From a checkpoint of a small transformer trained on Wikipedia.
Architecture: RMSNorm before each block, rotary positions, untied embeddings, normalized queries and keys, capped logits.
Training: a variant of Adam for these matrices, 730M tokens, 11142 steps.
MLP neurons of a small language model. Each row is named by its layer, matrix (up: input weights) and neuron, and shows model dimensions 224-287. Each number is 128 + 32 x the weight over its row's rms, rounded and kept within 0 to 255.
A block is one neuron, or neurons of one layer that tend to fire together. Before each block is what it responds to, as a language model described it from the Wikipedia text at the highest values.

Responds to: Ordinal after determiner
L4.up354 [105 116 105  72 140  82  80 102 118 115  65 130  66 167 155 130 148 109  97 148 147 169  83 179  61 172 117 164  85 121 131  93 108  87 160 123 114  99 147 152 146 139 147  70 138  80 168 144 146 150 140 107 116 136 170 145 185 109 121  52 136 134  82  63]

Responds to: Main verb before its object
L5.up143 [135 162  52 119 127 130 153 170 159 172 132 126  88  92 151 150 133 155 163 158 118  96  86  94 130 183 181 110 103  69 122 110 136 135  89  74 150 141  34  91  93 143 124 159 105 163 125 183 101 142  97 102 182 131 107 147 143 159 102 120 138 161 134 164]
L5.up304 [ 88 152 103 108  70 107 106 144 172 109 144  84  93 128  97  67 156 101 143 110 152 126 124 127  71  92 110 107 111 103 131 125 151 174 151  99  44 156  13 103 131 113 126 143 143 175 142 143 104 113 148 132 180 106  95 122  64 127 164  80 134 104  85 112]
L5.up1127 [128 110  64  74 134 124 114 132 161 142  85 166 195 155 113 106 153 156  65 130 112  96 126 148 125 124 197  95 125  91 119  90 147 157 173  98 114 129  33 147 164 142 131 106 149 101 160 146 157 121 179 136 144 132 115 125 107 157 160 130 203 141 133 177]
L5.up1361 [122 102 118  97 142  93  60 157 177 177 182 146  26 114 111 126 132 152 141 138  95  99  60 100 106 166 177 126 111 162 111 106  99 143 108  78 120  88  80 124 114  95 131 129 167 118 105 195 105  93 129 159 144 168  92  69 101 155 119  81 180 184 130 143]
L5.up1557 [ 91 120  39 137 140 105 110 173 165 202 140 154 115 107 141 151 146 118 113  91  66 125 126 129 158 122 169 165 150 152  96 142 122 105 155  70 104  81   6 135 137 127 118 171 156 112 173 165 150  92 167 147 123 142 105  88 126 137 156 107 130 194 147 152]
L5.up1583 [109 132 131  91 162 178 110 140 147 121 152 125 115  80 140 126 125 197 123  85 124 168 150  66 116  75 169 104 108  81 149 142 145 119 174  68 134  35 121 194 137  60 175 138 149  79 143  88 150 137 185 110 146 165 117 124 132 135 146  89 135 181  77 168]
L5.up1833 [ 68 128  86 109 111  80 116 137 184 178 152 116  89 151  94 129 133  85 103 122 172  88 110 103  97 148 179 121 140  83 116 172 112 195 196  42 118  90  65 123 148 112  97 106 108 150 157 149 129 132  81 114 178 155 138  88 126 150 149 110 144 190 116 155]
L5.up1851 [160 128 109 103 128 107 159 133 151 132 150 139 140 108  94 163 121 148 160 151 117  86  87  83  48 131 184 118 110 106 101 125  97 130 184  68 113 169  60 154 109 108 126  97 158 134 144 174 140 123 100 117  90 164 123 162 177 154 113  69 145 149 108 186]

Responds to: Partitive quantity heads
L5.up239 [113 147 144 126 105  83 109 121 130 109 151 140 148 163 124 109 180 104 140  92 137 138  92 143 118 129 112 231 134  85 101  52 145 131 108 119  73 166 112  87 118 138 110 172 123 140 106 138 125 120  81 194 153 116 111 125 114  85  85 140 145 116  94 118]
L5.up370 [120 161 136 147 100  94 138 178 168 136 157 129 176 146  81 142 148 112 159  72 119 153  65 100  91 146 113 179 121 126 100 132 146 169 156 106  99 116 126  84 142 119 103 151  71 133 141 156 131  93 116 152 136 173 119 183 157 162 131 104 155 171 133 147]
L5.up1506 [131 128  90 115 125  95 106  90 119 104 154 162 191 164 133 179 163  93 115  97 119 146 129 160  59 153 136 192 113 114 129 125 119 111 121 111  91 186 174 104 175 109 182 168 105 123 141 116 103 135 138 137 129 102 171 128 163 168 153 132 139 130 150 128]
L5.up1540 [150 124  92 169 141 132 116  94 104 122 126 137 143 176 124 161 212 122 111 153  88 170 110 120 126 113  92 163 124 130  98  95 111 109  84 118 137  96  63 118 114 121 113 159 159 193 131  99 152  91  89  88 168 137 218 110  93 180 126 131 106 122  95  71]
L5.up1767 [ 34 178 130 124 115 137  61  99 121 145  77 134 131 117  96 105 184 135 102 112 104 119 150 166 126 127 146 113  92 111 100 104  55 106 113 106  86 140  54 175 156 118 160 134 147  86 148 142 143 176 108 128  91 183 169 164 137 137 109 169 157 165 154 105]
L5.up1902 [171 149 163 117  71  84 123 176 148 138  65  89 156 115  87 133 133  93  66  91 102 172 109 124 139 136 157 199 129 162  98  98 128 119 149 112  73 107  97 136 183 121 118 120 126 141 129 101 123 116 110 175 141 133  89 140 164 112 119 104 156  96  65 110]
L5.up2221 [118 121 155  89 139 166  53 121 114 129  83 129  94 203 147 152 124 126  90  83 108  96 118 125 107 148 141 133 115 122  94  79  99  96 180 117 113 146  85 146 137 155 141 141 145 167 123 134 157 128  70 183 149 126 110 142  89  89 141 109 156 159 153 117]
L5.up2296 [ 79 130 135 180 170 129 114 131 114 163  75 134 107 146 103  98 110 120 123  99 118  84 190 125 118 119 104 184 129  80 109 104  32 138 149 117 115 139 138 167 126 111 171 144 180 148 126 122 191 147  65 129 152 138 176 148 105 146 131 123 149 125 115 126]

Responds to: Member-picking ordinals and pronouns
L3.up60 [101 173  69 103 150 183 108 134 141 114 143 151 163 116 134 114 119  78 125 147 140 136 174 115 163 143 125 158 125  92 151 139  80  94 150  88 136 106  75 170 139 148 106 148 151 123 133 106 162 144 148 112 138 136 126 177 194 122 107 109 164  76 153 129]
L3.up356 [109 107 115  92 151 115  90 164  81 156  73 103 118 130 118 108 121 111  78 121 131  79 107 163  98 109 170 172 135  74 127 110 142  66  96 120 112 135 112 134 121 211 156  71 127 124 148 138 111 158  81 110 128 121  98 146 210 125 152 126 143 135 115 113]
L3.up507 [119 153 109 150 110 104 134 136 177 132 138 172 125 140 115 172 124  92  86 146 103 220  77 142 123  86 161 203 126 132  93 140 126 115  92 114 152 149 173 155 123 148 142 147 122 130 116 145 143 112  97 178  90 115 139 173 123 108 133 142 147  90  92 150]
L3.up1271 [ 87 107 148  93 106 105  78 126 158 162  74  98 178 166  42 113 182 199 142 172 139 168  97 186 130 107 147  71 132 123 110  74 129 138 152 164 153 143 115  99 163 137  97 115 175  91 158 125 158 195 140 146 133 128 153 121  81 161 127  86 180 160 181 142]
L3.up1412 [ 96 147 105 144 120  93 131 144 147 144 140 162 122 117 116 129 124 145 109  91 125 204 131 122  61  96  83 165 117  70 104 105 114  89 140 120 118  68  97 124 161  95 143 116 183  79 182 154 121 136 132  94 161 143 114 141 136 128 104  86 147  92 118 100]
L3.up1905 [104 147 113 148 194 116 111  98  67 138 147  98 155 125 117 138 180 107  16 124 128 131 116 205 158 154 136 141 127 161 104  44  78  89 148  94 141 137  43 165 162 167 106  94 181  96 125 165  98 167 107 166 158  94 118 132 151  93 120 129 106 179  93 102]
L3.up1935 [ 78 161 145  56 146 119 107 113 110 106 168 102 115 132 157 140 137 128 146 154 165 135 156  68 149 104 169 128  58  78 153 152 124 106  45 137 198  72 128 101 131 115 187 182  85 133 133 153 146 159 119  94 123 127 112 124 161 201  91  38 165  57 138 162]
L3.up2053 [102 143 129 162 103  90 175 161 139 146  61 132 118 122 136 127 194 113 139 149 107 219 186 175  56 131 126 129 119  74 102 111 101 121 145 123 149  44  76 146 154 117 111 117 203 109 130 124 139 148  70 102 113 110 190 150 157 157 106  63 152 101  83 105]

Responds to: Third-person present verbs
L4.up1346 [167 124  70  74 140  81 102 184 171 169 124 101  80 159  42 105 161 159 119  88 140 102 137 103 116 175 110 145  71  68 140 110 119 190 167 103 125 122 106 146 118 107 113 147 141 165 162 177 137 125 124  83 120 141 122  68  91  94 167 148 156 151 121 152]

Responds to: Split verb endings
L3.up86 [155  53 102 112 113 139 124 202 181 138 136 108 108 124 107 107 149 105 129 106 185  98 121  65 115 154 119 102  83  75 128 115 160 136 146  84 126 100  71 158 168  95 111 133 172 142 181 101 128 122 105  49 199 178 155  75 115  92 140 166 109 142 162 159]
L3.up742 [137 119 130 150  71 135 137 166 148 120 218  53 123 134 111  79 200  65 163 114 124 133 154 123 118 112 179 102 130 130 159 137 133 166 143  67 183 113 100 100 158  96 175 109 196 107 138 142 123 141 120  70 130 116 143  92 125  74 120  98  87 102  90 146]
L3.up980 [144 121  77 161 108  94 141 153 189 144 156 133 115 102 143 109 118 116 124 157 219  79  95  92  95 150 160 125  81  91 122  77 169 176 156  79 123  66  73 161 121 111 104 108 116 179 177 189  98 129  79 128 179 202 108 140 121 152 164  98 125  77  94 177]
L3.up1362 [180 136 145  71 137 101 124 211 173 114 120 100 162 134 135 122  79  92 176 134 128 209 140 104 126 112 117 150 112  92 122 174  93 151 144  51 128  55  56 174 163 107 111 112 138 137 142  87 129 150 117  76 150 122  95  78 170 127 134 109 147 105 169 118]
L3.up1379 [172  85  94 127 167 163 106 119 146 119 121 152 139  72 108 156 151 173 123 100 106 158 101 134 116  51  93 136 129 170 131 178 159 142 148 110 122 180 147 153 156  75 128 161 133 206 160 118 111 161 103  86 101 132 134  93  81 156 115 112 173 141  85  88]
L3.up1456 [138  90 116 136 110 122 161 177 165 111 152 132 136 115 152 152 113  89 142 159 166 124 135 116 139  89 137 152 129  84 153 130 157  92  50  85 150 130  78 158 142 118 171 117 108 152 172 119 121 125 112 119  95 103 152 128 152 151 133  56  87 105 116 133]
L3.up1755 [178  81 136 102 187 173 145 183 128 111 105 144 107 131  98 110 183 148 114 111 150  91 108 156 147 234 167 105 110  88 171  92 131 101 103 184 100 130 144 131 128 135 116 124  96 131 186 167 117 118 107 136  71 116 165  69  81  99 141 117 128 139  94 130]
L3.up2012 [139  90 137  97 125 107 107 147 164 103 122  92 163 151 134 104 134  94  84  86 128 133 164 144 100 160 169 105  65 182 145 155 127 136 211 113 122 169 121  76 155 145 104 150 174 177 163 124  94 136  96 136 137 160  56 105 125 170 179 153 150 114 143 110]